From a checkpoint of a small transformer trained on Wikipedia.
Size: 13 layers, width 160, 5 heads of 32, MLP 448 SwiGLU, 4.29M parameters.
Training: a variant of Adam for these matrices, 133M tokens.
MLP neurons of a small language model. Each row is named by its layer, matrix (gate and up: input weights; down: output weights) and neuron, and shows model dimensions 0-159. Each number is 500 + 50 x the weight over its row's rms, rounded and kept within 0 to 999. Numbers have three digits each. A neuron's up and down rows have the sign that makes its largest values positive.
After each neuron's rows, "fires on" lists the tokens most often at its 100 highest values on Wikipedia text that the model never trained on; "fires after" lists the tokens most often just before its 100 highest values on Wikipedia text that the model never trained on.

L7.gate50:467432496505512463468524556478488494441508558454445456421517455522551538410567435597457645547559509535436558529493521446511514415394537483494465437449539540486553467559469465524504561465474461459552394464506336486457575458528429536480383553446521497473540457481451515502543542500520452544497525543427519455497424461421521513492576571481443466541431512468479510412605469494553525485557461466446458423525471565514490551493434536573456499519503514547469528496421497521420514415577416
L7.up50:501429495423394455485521492507453437596525505562455529445484484545496478614503478547480525521469527548521565454532509528465435471528617431466377525487522461452483490527480539489467545525552438538635468500497528523460480479491472495484423493426458488538525506577516457518499513538529516506610486571517612551598459536532552512517567470536471520432544623502576548443429515413500470495386548483469550529442546556430568511509456519560523544478465496334504537417534517520458500451596514
L7.down50:437517557529549559465467499486590514558467498474486392490494524568506490481501525599547570503490482518528447488510460505434510503550575507513450574442497529389549544517488526471496521448562492446528473535597481549640531650418483620543508515333509564527497490545535507506484470461495494466439503596526515554459596574459536546499514437596418530547519433498477487431472453501513504423415433513499459527412503516520497445474541584542498610458501452518560485547464440543501497517531567
fires on: "an", "ra", "r", "ro"
fires after: "om", "y", " S", "ong", " r", "c"

L2.gate348:512529405436450611513486489487513449418463578415529555621533589496536570476555560520409488433454450448530458493522530586537595579420579394539504514489448509504475437547456544513528562426500538493476411473438542469446487458453510569435522473504569517480389527589556482498381412536432505470460449423511561469555497518474558548480495498438505578512532498497508505527444457537452494505430482485561535476542514544553494500468561510532520517479496372551527516475453455457576506447430447
L2.up348:456531519446517536562464586497508628517389473495454532528596479421579386447492579563493493604596417502522501569500491517487515501433468559499469483462530521554511441512540490478543525499532555518579501459576528490524504471556473433513504510492473463521528474603531548531487397607451443429521547576470513499471533557463478509504442492536452511483465512521521464535579519483538507407530438486597544422581466497404633599474486521473576563437481420473590443534454460471476463472561508
L2.down348:474556481485430610419466470459535471526448548517490499360473453448488611436449486560561503499480495501491449538493452459516436463547513534477476521542554462441536428473512414610431595519509471507423549443464469428425498525538509495455483529372397546446484520499574503470514542408513499437552487515468571612507453511535511453497513519597458484437497509541465498364500461457517527522524513474464500511476438497470476514498420521538458482543430521465398444565571515484456371382500520
fires on: "en", "e", "ular", "ter", "ed", "er"
fires after: "op", "i", "m", "p", " s", "os"

L5.gate74:525458544545560465535562485548528566553564542499505429501545443500448498488475478542489627534474499484401459565547520452478500379551565541545424475464466582419431517541451443490510551555503536575583508482413457440528552543544552525488404610368484569484488544504465458514470425451485487513552544545528554528496495564460551480403474526538438581520425497509495367405529432518564501484528506465464467527501513561437486482467518553567591550527500538510417539420512492443443525572534480
L5.up74:496472496547503488540534589476502518484629507537461458527545455559474507467520408524478610494527502490438478529493505480510486393521562500563501475414422569446474481588484448523534440549520499606576518455452420422578565510549574485482410600460478548555483470529490469502482433421532511584579542537556545541521429529504543600400473525502436591543486494488475416525505445453558565462512564475385495520477558482446463486500441508559510501426499519387437547416477452432440501521531469
L5.down74:486473500464525401580480550521517566516409483611458481559505530526597472471496463616500563589454534506473505506523502485486449472481509441544519541411545560501440434514394544510478554461487552495508516420463488468432528602465568496395421528519450580602476549575574435472492501499451537508494587517589526537491517526536525503442508385518496594506606499516511510482498550426518522395511516419401512537514497567477547487472497560533508542492469638393481561456525435480471489492487501
fires on: "ra"
fires after: " t", " d", "c", " T"

L4.gate304:570479538440534547527592515444478476494500500565476533493568503446475482510550539456416482536497471500462558506533441392569521490536655507538491513400464586407425445546444470440451438454496497418572544530454523416498539478437514467526554578480538504388510542510474447520470512526544541499430437591493495506544425573447484542528460522543515470433495397469385431433478462455481467480420457531556525514461405414469505460456581460442446509479469392508488544482516451459547568570478480
L4.up304:534542544467432516476591448523449486504551453467502461593509404620440559475540466472511483546534500427555499542595556499538519531552426458440459512369459459536459562502494527560495463534579495563507509515525477518587417582530499464490448543557539454499510513499551516469451500509544530518594467506475519539504579583462468584501534598522488528564503442521467416513470431454443534479498470524554445480537367366513473511521514472524474405431498355497386462501468564511553507537457557
L4.down304:581459468442453496599546428428502624552473490492493456591519463409572484461407514513534541506495482496491504563488429461485489516559482508429371457595459423490579423493461580487453509495450479508601489503549476529426454516547480456458502459497532556452463517517549462617528431604448456501469465487452623478571471503533519533528508509567446479496558511445420500511505450426424492462521501486569491605524465498535548509456406475441549441470414456509471540538553482539508499386564457
fires on: "s", "m", "t", "ut", "ch", "iet"
fires after: "he", "ar", "ol", "up", "ir"

L10.gate118:524503446440493484483519512470503517599462459441461523574483499405523375451503547545489624537560541535416417383556482486562467416489579539484507389444516541380415488503506448477470457509592482437450477494552434460530514470430601477611533435488519537555553361499534520514532490529555456482448594487494515555430490440519508502573524452454408506554498514494583470446508527487555521472451442453460458496417534532446500506516574478455542540479515483482574475525509470568514498490586521
L10.up118:488371557455525412478583501511415459512458570478529476448504467446448441311480489445535464519532557430464569551537485482474636514563489460472449551491535507504501462616451516476511482486459570430526471485500570537508501443518534580397539497525516442557570512507407502458479550506599529547482499606489505557472442544448482590470466535586496493528558526500460467480467501521544524492613458526454532444486471557458484539500475420566487548513469441630469477591501462433515485525520477
L10.down118:570449474443534532497561531474546524395508505510506446575365381630549497401610419488511563530477510514514502436509573528471493516503509506432543495498541467465493587479515548453530496518497512466488493533469569538514552489437521442542565536517490479543536481551473571476547504546439487506502469510533550491464376466461512419556562528524502392534514481417539558506531463576544550525490500608512432585619456549551487456571617519485449488480432527487577506388438440428513502519472458
fires on: " 198", " 194", " 193", " ", " 197", "7"
fires after: " in", " to", ",", "19", " In", " the"

L7.gate100:524398519540455523458483441607463489515474517498525500502554438434532548505453425389473503579524483500476468573473452506571436534411495478540561492520443495557504571506409508436420511499460446435452520470568532491481567456450492485540489463472536489450534547374547523548577536563467495466513638416527582493506592485606545522599547457561429452491496456514484493492616470509485507458462399508495504509507538567524454478428371513550481447479388412473543486495545507472444541528501547
L7.up100:491512541445526480558492539515528591529449526496558525586492426437446443519348479488605438493473472470524524467524492469515467510431464410530569447566580547456484595495472538502425549454448490437520599519457551510586538512472571468441458520501546522440470602402394564536514515478492477516560561509539505424451486436447508484502471550479516532416554616413538418520428531488509524482463526406521503513548464450539483505470545496505383473447458574448462484541557516507558568558455414
L7.down100:545557665553537562526480449547453567482470528514429442484506521490555538501501465512524474499507408428460534473461437481494537555444434430582531522483489531503570589516509508504486445463469449469530495537499528530567500552517605361474519536532557591481593531383507528556470456500458523432480582477495537489494560478492543485478531465526425521439495527494423558494551580576468474450396526529454557565534377594534453454446543491561564472498523564435485442458413612462507516462512535
fires on: "T", "le", "les", "et", "our", "it"
fires after: "\n", "it", "ing", " T", " t", " \""

L6.gate420:400503529579550462449416474483548510442577557420440506491575531430449588436446427384498494539492537530385467583477485484541517492481490477556481479586499524497560535547560452514522517474485545418541406550536566513588498483570471561452511464541488525446392489526527443532449520466508474453434443517420513544603513459512418555517507530465487615567522436480543520411438421533506504460551490512429481523509466521385535447517440443475505578542586489483438475534510453526506533576539580
L6.up420:512481522505527526458414512482437447455519542522440430437581497484532519458474472526498484531537516464484496528473544628569542553473516530557527511553551459495596485553495488352532411507434552395517458500575569479556473501530481552430500484458476529505458524424510523573480550454597454479499443524416506559546521484488351505532527441558516582535492463445521553433443481562544589479512474576518508517498490476474500504504480527546351534546573463477464386558483442589619494560550551
L6.down420:531548508515537454521463563489547495398471470531490490421514485577457621493483470411530426521467495511525643598518488521490581496419468590485551476543544513576516525478472495462526485574416503415571493387454510434501495436561411507472495492562557448440473438466646547451521447438430477453511504507496461513472542398568424486513446461529468530464492580507404549519569561503561519499444511542517492549533535462545569530518535498420470473509527543452482533524426450577508372513504466
fires on: "y", "ed"
fires after: "if", "d", "g", "et", "t", "ail"

L4.gate43:517479556576525540504495500468485473551413502430434490483613480541550455577484559464582473539515522496398444369555493576570367560484501540502465512517525542518466564492481492377552486554499460487480484530539515550482500418450511567523627465417435485461475477468525414464517517509515501455471521496491472567557485397515584537527541557388424511543509449565440425462524519443499518472512504469504505411464572612539443506420469569616451490543478397537491545509486519481553502519475509
L4.up43:437459524494357438521548486597553529489569444531496479549587456530570419400494440533504535501480487483533465519541478461587544526446513512473461504568465502466557592530473601566565519488515416487466422506477617525594505496455587545427521404502514423489548403490508499511571573494531606508486517486533492513521571493466552481507555499453450507438540465541499414505558511512499476484567428561484514509571438503519566448585407485531570458483516565435533526508544433589513458493536614
L4.down43:510472502464510413467525523473473562471493495483463433529437492456556492564461467453478505486392617459381460503516526430512529448422528477493520463504509429520552451508454536513492582499521597495637569443416428454532499495470428587500455480438457422466513507507581479502510362567569501500503525527468472516469520538488449478508538408507466516578440537450479511447479584397463489536545522460408487560511469446412501477510485582474450499540532503576523470570527592399496390530560407
fires on: "ad", " s", "on", "s", "l", "ack"
fires after: "o", "l", "ow", "aw", "b", " the"

L5.gate215:459495546435495538599480543524484538400586463618554505541464516544532434503492399504424497486504486532417408504444510539514500562501459540540508522550576497547595461490482445547453451481505491587492550475529527455481486578416515478460484435492472577485540465519501580569425450563526528515440527519475464473436486546492700523497543497472485479540387576555458482545591483476439481439490478502462441500391515548559578467548480489514475410561459575512469363523508497554478495496460492
L5.up215:486568584523483527573496577553552488468469460460527650569473488487589491642508520552480488544505524562499526513491536462439424526415521507465521543530506523499558580457436399398457552435525410545465563491447566507522525475494511524515534461540541463530467507537500465508432504480537451505385535502553523582517514464462476518487570556366506566532450475550440567458498552516536486566481409488576432533477586506514398457454414579461475461445532457554476468560456559572468467512450430
L5.down215:536460496534484508517400544486427477506523568403502402458493463531543552479611566564465484491609444453456441485491464503432537518502498423440520445552483556472485510487527540553554430573620506497439573487505553440494520486419487515579521477478404443499544458476492521491583520515481553442598524482518425454498432491607466483448410496556542549438470562539519504512546521536392540497577484496459511384420464504482486504503473448467408542517516554533575551533450599470570590547482584
fires on: "il", "ard", "ates", "als", "les", "ins"
fires after: "o", "u", "ab", "ing", " d", "e"

L4.gate92:469498538471449491584506444445454487415544564499484514586518487410485477487401529493523479468518445551501509487484432438528537544445515493516554386536482492528525521491488545444405446474496359514480484479485525575564435535458509545542519496512519398494448513453416466545567500456554431411580511539507554527549411520451530484461506495485557481561450572484422441471486493540500581512472552537562615573518509470530632408498485482586477493518450562458572378447573491529442470430603490
L4.up92:564587502603533493445511577469561403515472449486433511475476527557468350537429506566620417460564473434534449453497528476485452556513422542497434466500492480470503617462633516490463574538541470447488574461460537554476536581456520541408480540494493497565562525466455490550555590512550476537454536516463427535569488458480527479481518555500620486528495474453503433507533500486568566525583489492514502547432587536462455465465430420522473423509520561496502589530540516593528551486516478
L4.down92:450515537511526479429505504379483463405407493498503471362483519466439512453421520482482501448501472441498454498451420488499422464515437549457468352554512520501455536491476506567508517491489526497452555416435448537505544497494515505518447513477421559523574527534544487521584368510507468505541561585490523529510455481484527426543493594530487441575573464548465527475532513538510616432509424481456548545490500497507529531517448492630487445442480420451489508402499631523583405435478440
fires on: "D", " D", " were", " was"
fires after: "\n", ".", " \"", " (", "-", "c"

L5.gate204:586460590585405459475527534539510466586544523478481532555484544481516545583567486540519414516552491461455475422464493446524435528530522519476483462528520565532538492496557447412597556559482502475511560447523471491494511515495514476559479518514500480429429459564519430448420485523526428655492491412492516479543479464501483446537553454436467618562478516443489522487387436422408589521415421500477507482487567555408485544489541586547507456505565456387429539505458463536522532590445485
L5.up204:597507539498454485460512429523468491593458432432531513518498526499442591471560478532567475404461569563472451505464588463434503527532422489563502500541463535558514562509574482536553501564459568500506500529507403595562544520476395501492494442458491485537518481547519487424449459506526551520438436523473587522547506438557519463525565567530464513489519425425556459506447426515413503521468362529524555478479631608612526480384530510559495460532525508486510422543401521488473527542438553
L5.down204:434429491620484440640514547498555506494499499481441486528549481527522396496576557491432561452537440478460503527489531518567529610455474538549463517586517473484504455454461470445502445591474474475456494489545516530550523385435572411527529497591521473466473505473523500417521491433588541432457496485479489488499423460434521561575491375456446514565445456551521470436517573461513530493540510448456518560392470584567547438512576458441403578522511528408487449531505542577484490507510452
fires on: "E", "B", "6", "3", "F"
fires after: "°", "″", "4", "6", "D"

L2.gate251:565507561407357437524502432605614455464414478473552521590506538420440546511528543529544541527460439436544532498458612561446512462467499454439414482456479411550565465530491530399430527449531578542520558479519498481422490444514549506554491463476606456511459561548461470469449459547436581516469484522422484499577438500534507505538484522467460569417552581538537564497451454462510506437535485462495504547512512581511466467499496580501488461412435538501543561579498462581507513479544568
L2.up251:487560545493516539498533472429509512478463436485503498524527471443567422406516580504505440475476436438543400434529447488511420415384473484484464490459506461453553460527582458420435504448519508482544594475515447437540492469510514449517515583508511544484494515550521534412467548575533444497443544514519480474560512454575511497539558499498467653512437425491523578538492535501360586426504397517598573493535473565468568471421511505523456566463533539537610535537439441514417506570539472
L2.down251:493558472489534470474507514551442599437629468518452516510552495476548516485440459548534426502498482515457609439533522505546527616481424439514513501519501426449401389607437458529486505533489556513467437490481511456527504452548547542401561640450479584488568526473590383554520489511542513426497488497429587534475428542561440528523418498474482495478546523479492442456489444529445439565384500531539444546514471447581488460531491436529471437493459480486576495467520445459479491401448508
fires on: "e", "h", "er"
fires after: "et", "op", "ines", "ik", "up", "ap"

L2.gate273:458494496529586484526493516536453488530551518553515626431602488562475466481477447525534494498533458478461462588459496485569494452482486535512480488519518553566577449449564466483509501465483507536455345515576429518476507556544409538591468497503430562536490482438451581560494478458510501544447592476502556480492571561480510498560531526535432459553525411535488514439562531542480325563475416408514492522517451464496561417513534548458578488522471550530522436484495547510351543432448588
L2.up273:579439513521552481513532540537539565472541579476496512531541451556448449575405503565437402569576548528447460439516571603576448619402519488475428463568456542515493469402432506487496524526488533503524486522516480524497490470606521495496462491552486508598532478465484471511515531550534404483552518519551556490401555561421532590488581517525534440389456562550511620552537471489570534584454544461554457546500529583521521561508477492462468419474516504551542488483446466511501402493540414
L2.down273:552420565522512424426551433541416587460505493453515528589503605568530472494468511516488513542510541411501571453464532429496561568577597518483414590503512525564523450414434544541450608514475462522524459525538404432544385513478491483540436514492493340536554546449520469472515597500454477500545568507540500435557530406551565482443489532509426512440479481509443488478490429485475502474573590494458427566476488454466524501499425468503517395431536474485466473533466504560523488552470512
fires on: "ar", "ber", "ro", "an", " of", "ge"
fires after: "u", "it", "i", "at", "es"

L5.gate19:469519516484515444540478473439523492424517533556584522566558565562487514488514449518461533347514486554511571467556466553562555436518554459496539475596511546500524506594492422450449487349481445529535512539479470486502405481451570535475463511440486460560458512433496558520525575533523541538482507599623537503514534532514419526401469549501571469513482512497468401480553398552508424468585522538531478619438508493519557411513444541501501573506513462609524419534558515505473490483420465
L5.up19:516587532526518557540429569486423497447492486517606516427511508578501519511543551585457428483448490413594504517510463425430539485563554499406447459478521459539537446424487465444501457470533492552490546538465531388593403520469534516592411539487457547586481578414575516499461610608589494492464507437428553479548465430591554455543501470566511491573448379537499534518523512449514501434440565517476522504543514410484465490491476532480523454492533470471515505501566489540565511566454532
L5.down19:475560522576449473454414515556568474535482520513542389504566484538467444512433536597578525507510519500432473533525501502416434522505544513528593499481476525506591437521502489515487512476444430551421551495436485463445474474463592472552600497469481453513546473524569593517515570464507583536487560495498573443419532467554625466464489416548458507476527602439410557484535599446477502446497507522484567474484479584513428583431558504509502539498545368506578546594469552443486522548530439
fires on: "ard", " F", "c", "il", "als", "te"
fires after: "o", "ir", "u"

L5.gate62:563412525519522514419425535475562502436419399452546538418519520490469513484478462492514555478532458536499514611526539548499516387471545501509368494474446466541490515435462476511506486576500454476475455462500431468592451463448455520461522526504548424526575488500467506520493546567499464512490631562496574539549571621445489510473541568503354537476489613580493548480497470466552491561464562465536488521496520600409444419491579532523527480455598464536419499479485514430572560492536489
L5.up62:469478479479513490413372524540572528466545487418474552418427510520548467560403398468494634467514396536409501572494460488515558404440469436460445519448430519519422502458518515516519462542474514474581400476511397447478506445532484559491499506468550521540477592515612530521473454581446580512516559542542531518579470454406546527483519442444460547496494586465517495545527530497516507503546562503496421442550570572518508528510565500547476517553565489589421547542451434470487570492478467
L5.down62:503465505550550458436452536536574500488501493507488431469483567460474475545373494538443481384506462573527451505452574603507524386487510519528495488477458500527457495482437465561471490615466537564533463478462487480554508456531527523429596545481467406470521567484586577477507509499515487558490530507464476594467545550441447464555480560567496452429520521521537503542459541476462434475418588467508534605416549516576435456548515468500560623443484544449483565403544508512446447377531402
fires on: " No", "rans", " National", "ional"
fires after: " |", " t", " T", " the", "|"

L6.gate223:531474538515480594455493430416505508537496541531491445491546384560476519480474449450445528493532571577434428517550518453517552510566462512513392531585455513490492532504455497438503481434507543444546444517565508507477509503511575481429526504606514549448465504566559435537422523491531349482469485551503508505531504541568508575503532497486412550654524538466608543503412517414479500490486340522510594532518544630455498505507550529526538452506533484470589476497446525455472558571520537
L6.up223:472488524579445507463450588427432411567522529520441559538457518493511458567458480396445512499435509508454479489553581501521557552509543401513517522415488511569512502534474451473492604493519441461561493444543600510493581551494488481426493462493486449477484500509536496419406500484617522429457446495456511505603530527492538503529453521497496563567414454415467595421423451466459528502539459476497509347358527550365486515481503481495454623489526462546508534493526517505545480502470538
L6.down223:532530520596465477498498655489524520444523479499533482554459486435484546493528517534477476407492483422450527500477465474528532535439540472516485444511462516530595455501528430600421504533561457449460505466555634546514579493449430536509490415554556645516467564439431476446563437472529535447482511531503467486479387444431570532516468446483501414508532447515478524521539430484538489481508531463534474571517497546469487575513489549451482522427439501525545521503481557698514489359510524
fires on: "s", "i", "t", "y"
fires after: "et", "ack", "land", "inal", "d", "if"

L2.gate432:536487504559452516523464441587526464482470459510490496550485484413522525437453550526482406392465496527523485494552531558483500441422511472470481478523531428552569476468487369490590462398525511527596522478532584465553456552569508561461431404518478490517483535528580427552471430473483555522470499468428552435566403519474497493524601546513624592434494514471461462482439396494559556546594451511455495477530427496476531415540501517517445612492566540468527578526535535501462558520596501
L2.up432:580550483561434563464504504461498465542506432540412524546454530559405504518408579488426443522556456482428578485464590466563472477483580400543538541435515540453538575467436390614422497470488464421485473536516511480504411515525504446570457533567552538474583552536581475491428524452502541516463409503508486545522457484495453498591537502545521531540515439560539532493458472416441480550415502457514528528535428608480439534476594570518393504424576443484539540473513456488475496528480517
L2.down432:443498513490571486500557559521494483499608520517523529502418498558544497478481483458537465414389507479511521562548541538482496425478474485474492403533514430550500566491541464401507540518499524529520450457440399538602404468483407456565458536523402494543572489464517552494548441578545538479488500527599493516534541543529433500425418578515571504535547530542605455537556540547491601536448511525623467511474554460470577583480604519518420591495485501558462413540481471477452412477554473
fires on: "v", "s", "ge", "y", "ade", "en"
fires after: "le", "ig", "ard", "art", "um"

L10.gate107:554505487590482517357530595599512504585466562476551495470456520520552605528526515433430455457520464512465559524561510513465551455470618470542464609503478435483590512480558547469564534552497476410509512501511485433533563511474483487610518536452476497438506550514520523503580526415458429502431538524587509502450477498511621393573541469478555535514463447459507517386594540462542499496506538557450442478420526509496453574421499433440477469465490456508522572519502418475557500556568474
L10.up107:524444449502574505476486504523430456516434565431385555486491543487476504489368550536566526463469469579560452473466490579419461586526527504538464470538533463562503478475508551527474525446485575453598517544487550490576540548578553476558519456497509488501527483563553457563483492480521547457474507606512487446506474569498506485378511530592513521372523505519456563513470443530571525478530530492438463461454488573507443493534508431601568550425504521525499455545487409576485485432408681
L10.down107:465542512554479548375541527454581409422579441458528526496453458493582470497584478460439465430516534462561505491468484480443559339412494557446466497530553510429528463503531506512436509508443501581647443512492489498415494413481463460546562497418561512478443432544546529468558467514455471503484503423570488428422443590571479498520558549501457492485452439598520538518547474464537496488486503462562464566471554481549547440521567484485451485514453511505443525509470459510498469652515422
fires on: " 19", " 197", " 201", "ly", " 202"
fires after: " in", ",", " In", "c", "In"

L4.gate195:560483477544548517482524472562570595544518377382500500512542523456529511396512509487560514434486510518498514523391505489482497443533621450563466487413564545560539649378554495489482462477504574508454472551519546551508542533542596508600363439465477497540522518508507411488534490520535476476489535497438479444473486525508471461532515497561442515534488415518653417497511484638489519424482482492528534525480453528432499499454491477550455501457469394527515508477456481571534539532549526
L4.up195:531550508411476543575491432460499487516506480462503480571470448491483502513527477440551542531496549443477440511437573406533486565431429492416451445466407560518466483478305461512520503451522494421607502479516549404530579470515483492486473500518532441539508470489555454481505495412525502593508501531569543558555526562434533506425516497606416487480419459513555512492441491531369482471551496518550543575445416514445564507459524513463475582547438495440523503487480422358514441520520459
L4.down195:429495537417503520580535496580526521487432534668469523512445411481511472596562443485519545463569546468525487487514593500567534497509515455523439518538526517479512467436555495455396515532496475569496470411430514499501410522424420491519415585590476487486510458473485496483497488523534446525449458559536413616499509512527503443439504445480480494484546475507443466532457517498444447509533392484488473433477552552503356481414481534550447550461416532460475545501449530664553571488495459
fires on: "her", "f", "amily", "or", "ative", "ar"
fires after: "at", "art", "et", "z"

L10.gate425:605467576512386511462598532502466400549595494479548412428467559483514506521525537543468495535558489521481424541433496448453439499511568531512470531486437525462537536494463470527492454459497525382477560455555478501493433491538445527613491517521444546483423460592483564470547501555522484502591547518432598508528474428528517500562550453403483485540499453585470591456453464557516533567553412459487362568455504552444399537544553467481493529490492436473528485461588442459487499532551427
L10.up425:567514526572459520542491450456547406510499527549526543531521489493523503576461575493535505464454499563545481573459469525345347465520512543485496522482436550502568437495562480539476510549529421462513542511489568584514485534614534497503508516528434516545400506478603482507544438535473461571484564462469547500400460496616444439583512409431443438484506369585499514485455528557542514506496550492447481504476529543489459488503425424417493540446531528398447532485488481439548527455453595
L10.down425:470548451526594515427496483478444552471491481498568545485528488448531534478517523443581454477375601497448553520509515604525460531593516512475505547486474463423510440487506507559584486551472489504486459348478530593521550476526551563443482492426476534535485372526467397503463422508551509512526544500438411512533436450515492485464556482495503413462523448435499435582432484437493546569413546520483469407577554498522563528542482553494441570500359507498534567515512430432519506498437574
fires on: "E", "ation", "ory", "ions", "D", "00"
fires after: "ul", "ist", "″", "C", ":", " elect"

L6.gate292:505591439520564478431540540454388451490545462495511518499510539520469483524475412606452498543554508458532439425568464386495465499532516446465523437475495518501587544492548407429478540527491396471430515534417489548472601505433474601561585502531513560519412545489444488425617579481507500492568529500497514459583514460560492493586503622459583499533514568499424448488495445514513537525527468414546572543500505486412430576447487453574413529448496412533494489481472515492526468485515472
L6.up292:526508489590484525533673569538440471564547445589528428566559557456476485543455512509491406480485491509534417547501530454481492512504584527423542465498588532574443459576477520481419565434448492427506564539489466531454519566469438633528434523649566495502476494458555476529592579523479416511439493518448536471565439506426565491485453482532404577443492460489498533511507489541477486507425483516559544608525543485478458507491428414507438481547434500523480441521509528463461513455493459
L6.down292:508630475470510489491551482485586448399483559537436471456664476474430555490435491458516434519510474418515502509451540541453479454390500527508542507520525515546481470472540524581554577527500508458527570420484468613579465462492448537556501527610448419538496508537547522510634494507543534489499520443451521478505440469461493501460560544560396504510504472515525456522516514514479512467542422492485555558583489529519521458530441424562497540489476531567472511470476606499470307474476412
fires on: "D"
fires after: "\n", " (", "-", "==", " \"", "c"

L5.gate32:460489481523502499527502487496532509523491395433485479587571512476560551411501523553533558464537561415568456570411447433544517392501593506438494414547473500492492484458503557463448530414458419543584529472410521404551471494465508441559456529460497500406509443535554504463459598449530524540507510465509518569590401564518605544515475497505474627556513561445520416497578423483517476425556540526600537479537449461427535471495513554496492538436489447479518509472597494470538532444567532
L5.up32:512514442568531484450442497515456532466383522626507394481431438445515481525410536474488543383488435470520438553515535461634600484502520544514568496591496460473533520418527516452557512452491424593539524514574525530392492509486495491425498439526448491443520566453537585556592530498582471422457457521548454522511506538552464483525536467500506507532468532490428480547562571500485481438392470502547491624574518490518476531593570486431467552458493471561507490403580523496531506471513495
L5.down32:404503536423463529448471468492490482459542481466459583470508528566445545499530438465576538388604444490541520525464548538496586595578611487508579460539510463574481477415526509504564466544492484547461532459468545479463515484533483558548508519472456484420440593494510458421521500532568561478478474448404444522535525407571459502488550483495454411495440501493496495519568512517455550487529519538481494479458500480467505491480575426383427591484531344497520440581499542567500628588496558
fires on: " found", "ed", "ated", "ished", "id", "ied"
fires after: "in", "a", "am", "ri", "re", "l"

L4.gate135:595495371551567537392447464526398508507530533519541536541517492545464550394480518428516479468499465456525338527579481464531513482512504468540524495507449546555494529513531476467410486429523584554448468515454614519525405512507458568548513559480411515484586572504484540451556552416518549449480499459485556569540465444535515480481475517448589529597509545528549477368515415576520439567517398492484574554458548484474507465445469507542521614479510467525509463501509457479499545443488471
L4.up135:568571463543383453463472439530536492465566547520549544540519660522461508510457557489516568471471508551491483493514522467489516467516454500505465508471484496435483502570474502502558510390445520421501453497492572468492478462533488527571544553531495524491536559425557518507585511512552533524436421539430450618477509436533521494478453444558399448517451545411504517552590460473610454549507517539415609533554536449600521496439559358525544554387517445463471493518392495492467497457539462
L4.down135:487489507471486472506570483532484480405458378584475408530527534490511582436465572461547455438577560530563442461520581592513506564517541521530614530535505539530385503455529479517526473485574494501475537411428554600390506550497448499484559554517482511445523521547563512417509497485558523485534576509521535609504483397433464610605444467475433460458513563472474535492485527522551441470481440487393399459574510433525509520461511494504451529474483416498471465538599545492492501429518519
fires on: "ased", "ed", "ished", " includ", "ied", "ated"
fires after: " rele", "le", " b", "ubl", "re"

L4.gate414:502602490516567500502462473583546465550506437480504455453501537497528476501472593466535554515568480488421430557397564518550442492566530467536480495474564486563459526477581469559486532485548617402462450578519470497412394473502605556541458499583486549497541533508449471480545533466442370498510497513571497558481594528512508435539591508584416562485562487501557502379570524526523455503552471423501450520510433518411528486431498533529526589608522534526500476565511457488574487525548556
L4.up414:511449480443558509422590499491453524407515516464473450643442480554462418513528485532531401450508435485530534471437428592594548607490464508517599536545482463534493527507478489479511432470522514459511455500527608432576502483497515479431449437513487509409498510483528605496513504421569598468508509518508537476568528556508541595520626498614606524450469477486534464522469421502511543508573502486497508566516453507458563373505441516570453506503573514543474538558425474519428483485559510
L4.down414:472523470441576471510487583412431479464437420428554547510492488571474459463576538566537587365550554519540598457560522487474620497480466549557465569530495459505454478420485520547468560453578486554513611496527509469530488493568480465551463552467467462553462554532446502524515502494502471504550454545564513597607524577576436480401466517533402485487601574516439536510541335509497512462455482481462467536492547516488510471519440485488553534515525512421488585506530432464562485466511444
fires on: "er", "r", "id", "ed", "ar"
fires after: "u", "and", "ust", "at", "it"